Weights of a small transformer language model.
Size: 11 layers, width 320, vocabulary 30841.
Architecture: RMSNorm before each block, rotary positions, untied embeddings.
Training: 439M tokens, 3803 steps.
MLP neurons of a small language model. Each row is named by its layer, matrix (gate and up: input weights) and neuron, and shows model dimensions 48-143. Each number is 128 + 24 x the weight over its row's rms, rounded and kept within 0 to 255. Numbers have three digits each. A neuron's up and down rows have the sign that makes its largest values positive.
After each neuron's rows, "fires after" lists the tokens most often just before its 100 highest values on Wikipedia text that the model never trained on.

L5.gate699:130124120134097137124103130110162119139112110169123096102119142163126141147138127123137197094139144189125099133150158128121170197124159085146114183109114139125158134162150113141126114145157115169112117109124089153128081122120113164142159158093130095076148133167148099114116105146144131103
L5.up699:124146111130152100102091142135157164127128149154115123108172089059139128140086167117127129138109137161164124144125122125117088120142134122079125084149088101133115146136135100135077109116146133168111104110150151151117139105130124133108131109095174130112125150131148118118130136132113131079
fires after: " ", " about", " of", " $", " at"

L6.gate1029:140175118082072105096137146179134130160128157118091101142109125164144154093143087146123106105133139124175124121199137173100150151133115146127121112128156150124107169129118151134071115169126146088081162075100126131128095185124179117162122131114206142123083137156115135090138141125112097123
L6.up1029:110160143133211173136099121161120142132130086113133145137148119170121070129105123178109107121151125118111153113133107161159112104090120187115172131139163108117133121121058120106130150134137104117116152139162135154136154137113125102172129140119167113134169139113134148127090113106141156145
fires after: "20", "19", " U", " United", " Australian", "rien"

L7.gate474:136154134135113149115134098103160114196145114131097154117126150149120108127147146129120143129181132134157143151133153139155139127125118102143124122082123127156109120099071106129127145131156128133129141185157152156110158144140099130123138141152114102133132106135080125129108135163168135153
L7.up474:138112113149074090131140130104147077135067131090136103072129131115126124176101106115094150153138143128132117118140174114117093147078123174128096084115159163133148108161129121166171156128118117095127136142166129149178150122130149190173084129118124102131153125119081156111121123114131166100
fires after: " the", "–", " U", " ", "|"

L2.gate770:119100119149167171156131097089141080103137127111152123139114103125175126122121125091147171128113137160075131097132104145204129138110108162127131111146172131098166101111118140148095132090104119109105104102137134135138139112143122139140139101122133112131122175086130124143150119117132121139
L2.up770:127123132138144117129074128171107102165140095156100112113122115115082109177136110114103151124132129118095133115150142128117142113117136136105108115118153094127123081091110086109108137124175086143149142150128109145139098095101118140136148127092107129091137119094207169102112064102103117129
fires after: ".", ",", " (", " \"", ";"

L2.gate1278:147173078135112118107151155086093109097143111127172138123112109089143140180125132130103137103111125143132142128106124146152143159119125067121118141148159169149112127147113109112136132166118121120129180103162109159159084113109114153139160148123111097087080099137156122118106114110146136118
L2.up1278:111135065119123118070089165121135117121063105120156130115121119115106121175156156136130147118128101112123186104121133148149142164130144084096143190130125107152134147088129132109085129135147131144116124107146100152131086118173093122163144169127080106150125112099143110130075127082167122148
fires after: " (", " was", ";", "-"

L2.gate310:197139069096161119098135104143104123173144122168103158126141116131138116166153150125108155110163157078133124138140129141134155124103145143111138142109118162138166115126192128117131121158139121136117143094122114114128141159164175127145113159100151114062130119146123117136138124158146133091
L2.up310:208065142150178143117113137128115114157108107143118124125128140130118123173131164121153135149125159099120133111137143135115124088145107154118142137143128159124124146134121086115114141134098108141123137146157127127101130078121153139172120128100125145144142098135136132148104159131127138120
fires after: "19", "20"

L6.gate753:129117098118149108120149129105109148150150154123133125169139119083147184117173143151101112112107103086123127094116156131171111127143145094129083157135146128122083117099096104118130117198104144109120112100160064122090107110117121165126142128095163107154152152168087117092129116137086136106
L6.up753:168110105093134153153119128144114113129087093087137172134084133174135110130151120133146167135159095168143080126120135129105138119124150063130110135112118094083127124136137119158096140149142174152115149126143177124106110115148105104160122121086162094101122139142101131124101154119069145150
fires after: ".", " $", "/", ",", "5", " "

L5.gate201:117123116081141131168124127117109118146173061178171080105149095176168134130137143083134139104127103114127139101108161108116168073109133134114145111133154134105153152147112097105142141122132126088128100076106102142129169142092094099117151145137115147139108167112133151124144160117142137113
L5.up201:131112131104158133131156131119167144138115185110135162126141152121143101132160137140175103197111072094131138140111107152111133163137106139140164119132141103141132123141173140162147122136157080117170093101139122121135134106121126088140136068119127123098140101186115126113121171128143119084
fires after: " as", " As", "As", " United"

L7.gate1063:151128108105107112158157102159111111161093101118162173129092055123138154117105143131122147114134164137157124147121121117126120159109165124120116119101058134106167125089096156122086100107151140129149149156120092147107158151110139130136123131103167141171144151113100110129147159130126143153
L7.up1063:093125119136135142102122129128151133148133105112116096095139126146132042125130088112131146044155143147144144142142126177109124150148148144058113150139155108121117149131108126113126123121106103125093120124150137126153139120106110158170080103139186142108098140145144138134162133140140105095
fires after: ",", " U", " ", " Puerto", " |"

L2.gate626:123131138109152136137120089127114110134109128121119181115114079158144117114132099163163078075133109123098115127139161108100156159105143095102113140153113120112129114122169136115168122154141132133099146171126130128099150134103137165166121152107132115169104153100092119136171108154160110167
L2.up626:156144082171156163140115157103110101098127137162113134147161121108176122115117156085160115130202087110073129139143121089134136112144138101120089154150116147138115093125111106125133109120121118141136161125111108143157142144133100156127108150126134096137121111147128124115131099148133092183
fires after: ".\n\n", " |\n\n", "\n\n"

L6.gate425:105161126083195115127162112142139149125122129116102118099154105108145127151140156110145113123120125128074145165146130141117141170114181060140117115135123117113108117119134138092165112135111155082126131127110121126165166131144138091118144110156152139142134162143080130118134171115140082132
L6.up425:153108132122137079101135106138122122159136097146153140102128153105130123103153099113157130082086135145080121172109106140137142122119118040126128193187119094123133110136107149091140127123082116136129101141101110143165110129127132094128115119153161155100129115121110150085139093152130122100
fires after: " ", " in", ",", " Exeter"

L7.gate947:145145168136163145075114159130155122117160127099139155119121138139117108169098130154166154117134116111075133120089161124111139089123092123139120123170162136096115119130116134159138108141129161143138134141125143140117137150107119166085162114131152140114081118124130138127109105115117129127
L7.up947:165151149103103158081108135145118139106130145159170121077115126132107190149123160116094135116096132132139158143100053095117132156144128109134125114126159122110133116163117131160150151114142140136129115118174146127135107084140143144108140116109130144132157135195131151127092094134138123118
fires after: ",", ".", "–", "20"

L6.gate969:128107098107126156115104137146142131118112175134140156133130146131091161125100106114137095104100091135116164124123125155134162110075129116103107092123135116097135179086105108111103127135126140124163128123148099137103105150142116147113110152115102120145158147115112136121118100140136180123
L6.up969:113126139090099126110128105111114140161120136092091092120099125125096118131097146127136128115165142127113111135085126139138107113113096126118123082140140189154115138124132129133130117136148119082159123112141141120151113138126119134094117130115117121139129138129152149132158154093106132141
fires after: " |", "–", " ", " more", "1", "3"

L5.gate271:140080103126141128125078133147129120134155121110144123097127138146115142147135102087153162117138094113151107130105108118115129133124124111127099079151139129115147128128153116132131082120132091165154136165165105136109157124110121125127122119103106133115072175133093125132118145124114146137
L5.up271:168141136114129137118123101155105140137159159105128131120099104118122135096150128114106117123117134155106175141123156067090127084135150127172107140143124104095115116140123172129125132133141108101137112127109147169193110166126140149114115059107167104181140150172169124126139145096115088102
fires after: " ", " in", "–", " In", "In"

L6.gate155:106100133123151148175145085149106159091113166157108111114165129107129072095161113155108105141127124109051112112107113165119124119134163157089173142130131129124138116075136137134133130170158151117126140148129111136119100175174192140149113114134133123143113144120112120148098152137091125133
L6.up155:166103117122127095145112093136121118087132133143136134145145105060141097126166154108166129110107155126097133127133110141127120099111136114169142133111134156140092133076153144112122127097130150084159109139106123109118120111120168114138098096163142101124121135084131116101126147187143115149
fires after: " ", " Platinum", ",", "-"

L6.gate1018:134147145098107161128086147133153113145155133154182110151222133115132110104103143128063147129113171111125135167154139096119179107146123097104127104158134130126121126112163139127045138104124168119173132092129115080125089133129123114127116116149152078114125101152156124147135122111081108135
L6.up1018:159154184112130115101125131151142133131117131167151082113146155101145159095135106081126148159119136089145142144156061136158126141177111088133161117131120124127102134187098123118118143101134144078142120081172131117059138175200108178150117125131158189124134143120114145106115089122112148134
fires after: "–", "19"

L6.gate942:121088175119105138141135129099173110103156114162111141100143146097144128134114125123149179139131132101094135161138120150142131117117118106121119125121124124111114121146082156116152104119145139122108142150096114133159149123141154155118158172162091144136109121148100130102111129126159158126
L6.up942:118122123113135130132124130128115091133118115136102139100126092112160146151115108135119131138137092091061110119140122118102160131119107101125132159137133105125128123108110145136126091177162095129146167126095124155131084145111124102142170108129125132095080130145119189151168137111131147137
fires after: ",", "00", " ", " (", "."

L2.gate265:122101152164157093156133136098132138107126122119134188108176128114128105100164144103168133120131137142085106105143120109121138121138180140126111109130098106084169088093128133136136139150169113099091080131116118162073105152143126130166115133131113096097146135118115134111178184156089106178
L2.up265:123115104139109109130118095181123091127103100117129149135158077118121112100164103123160140167136133168107102153132085107096137099152132111134114130109126109083118106103139135138082117109116148151116126099142101152114105151117137134102115121127142132127162118111173095116133175085144137179
fires after: ".", " \"", " and", ","

L2.gate424:088127157103199088106097139118079097147093118145084100119162101146137132121088160099149138103150102136096109131121119157159128153096115129109136100128108142134128133077100120131138134113128127131150126150102128161120120123107151158133126103101112131130125146129104121131116082128121123146
L2.up424:104100094096156164133107132133130122120115169115117072151190114134108124153143086075065155129124133130119170142149128157144155117094108157140112113127136077127137141142110100108078082104139122116155074123130140120114092124156126093140165130108118139071128129118171114154162123115148091124
fires after: ",", " well", ".", " a", " population"

L6.gate1157:151100137115106144120100091117044165134123112129116123134136109105131132152135154170108161149103103155097135145140168145097114127113101152123105136130143148129122110171078116134166108153111141121103113120112121111113079103100112115142110135095136112120122096087090148101124146091131139100
L6.up1157:147117127148099128135064099079116136086154111120096122150140117112147140148137127172151129129107119169127125152105176128099134130123142138123134157148093143135122105120094103150163144144129174100135108125119083120136104124126108135105154164134118120084142076106132123154115143062148109133
fires after: " was", "-", "==", " is", " also", "\n\n"

L5.gate814:101153117129150144117161104118112111139105113072121153109141129144132109128129135108146106114118103132129164097149162123136097144123075101142086117110117093108138128128154141094153176163121144134107202144118155113169160110127158133113097093145133104147081158140181077100124141158135136126
L5.up814:132151093076101128122087141109108113120147158092141128131129106110093144070116122117173179127112139115119123151115087154126143144131114099096165166153151143166080125085177124151126127167107134152096113121109138163122090113139111088102141159090162106122160112115151123189129115121111116140
fires after: ",", "°", ":", ".", " ", " $"

L7.gate350:146112114074098112127180096086176108116114110114118084111134078140118123124129142131116146102121112114122148113077084147132132134138132122109105133100117107130114129129145106140129090163105175150105110168155112110138112140120129119134123077091109145107114097133111140116132119091117153119
L7.up350:105151144118138137144130157146158126107125125135158152156174148153112174094139140170152177118128161117154126159098116151117103136073159132141111124134106146084138135089106069130131097132082135099113135134123106110166136153120124101165095131150103101093134115113111131112088144159133159123
fires after: " the", " in", ",", " United"

L6.gate167:103128133117111111101088080109126129144144125108108156120130149126138139159113108157098109142090164085157120119136159111123127117139137114122163140139098129128125150125109103150115114126164094131135144139145123134126075133146083091062092155126129131150110141092125102109104116152165158107
L6.up167:148111150132194101120092131085132129122084127145126128166113127103100124128117109126098185180136179135101119118138117146094098136143133130144136096141149099106110131152117098108152107109133128141146158105128151145143153121122111130171134146176164134136144162158130146123095133122116112137
fires after: " ", "In", " In", "–", " in"

L2.gate1239:115124141129140103158111110094143130141089092103119180148156132161113135144144120104169103100128074120101133134158138172094136119194165100116104168123079085114161105117137120116125111146139131115094121102154111165136131094150178118139148151128153111155164173139109118117148115123122121175
L2.up1239:131123098099148148120129129127136068150143195122136142129107104147179138096097139073166113148109142086120142130152140112143121105114120134108187129116115120099142181113110140159098168133126149156101110110101109117079089160146154102149120142109114101118125153107154113097136145156118100126
fires after: ".", " \"", " (", ".\n\n", "==\n"

L2.gate810:137111127160088148095109118118108133117136125185140125101134153128157105082140090096131140117125125180137142181142138120145168129121118153151117134162090111129152085115134126135103098128131169148103119110093116134146081119130115123129103105133186105067120132127085085097110096139102073114
L2.up810:100054141122093135134097129154167102151133118153173096156117138125133168108109129133109107162136110143162156146129149149122091142074131111149169108131090160097096145117083127117117107138132135096142112112105135111111146131129153177098097173139148120113140118121102113123122088115159134132
fires after: "18", "20", "19", "70", "80", "15"

L5.gate791:101174153170140149100127143111162134162107108121165121135156127136117087155129113092144136163112142189119148130111142123119101131134102124138153128118138112141164133110141085135131123099130122165134112120127135181131098160101127155123162140116091131076168116145142109126143157142134125150
L5.up791:130142114096177151109119137140141137125152133155131142127164143137120088117153126111127123140106135126127129170085095153101134150141141121125117171151152060122145134105110092135067128115142121121089131090106129173161137135129107163103120121162141092128166136168078142136118112145146134099
fires after: " |", " ", " of"

L2.gate1155:152085138108122132125126141112157084128132087124134100085159116138110094165128097119093147150137159094112106135133140115144151090144159104102132124137162160128100144093107095139098121160123149125170172132136136149119137109125093095143142103153135151123158144157120142129120101169125117105
L2.up1155:143085130127150181105146131135122077164100137153103099120143084117110103152137088138084141146141119122122135155120138124141139135097172131123149139131158134127124151129131132119109121163117139139174148132112146182115129136126076087140113094153153177151126131157081130114088132125119078124
fires after: " ", "–", " $"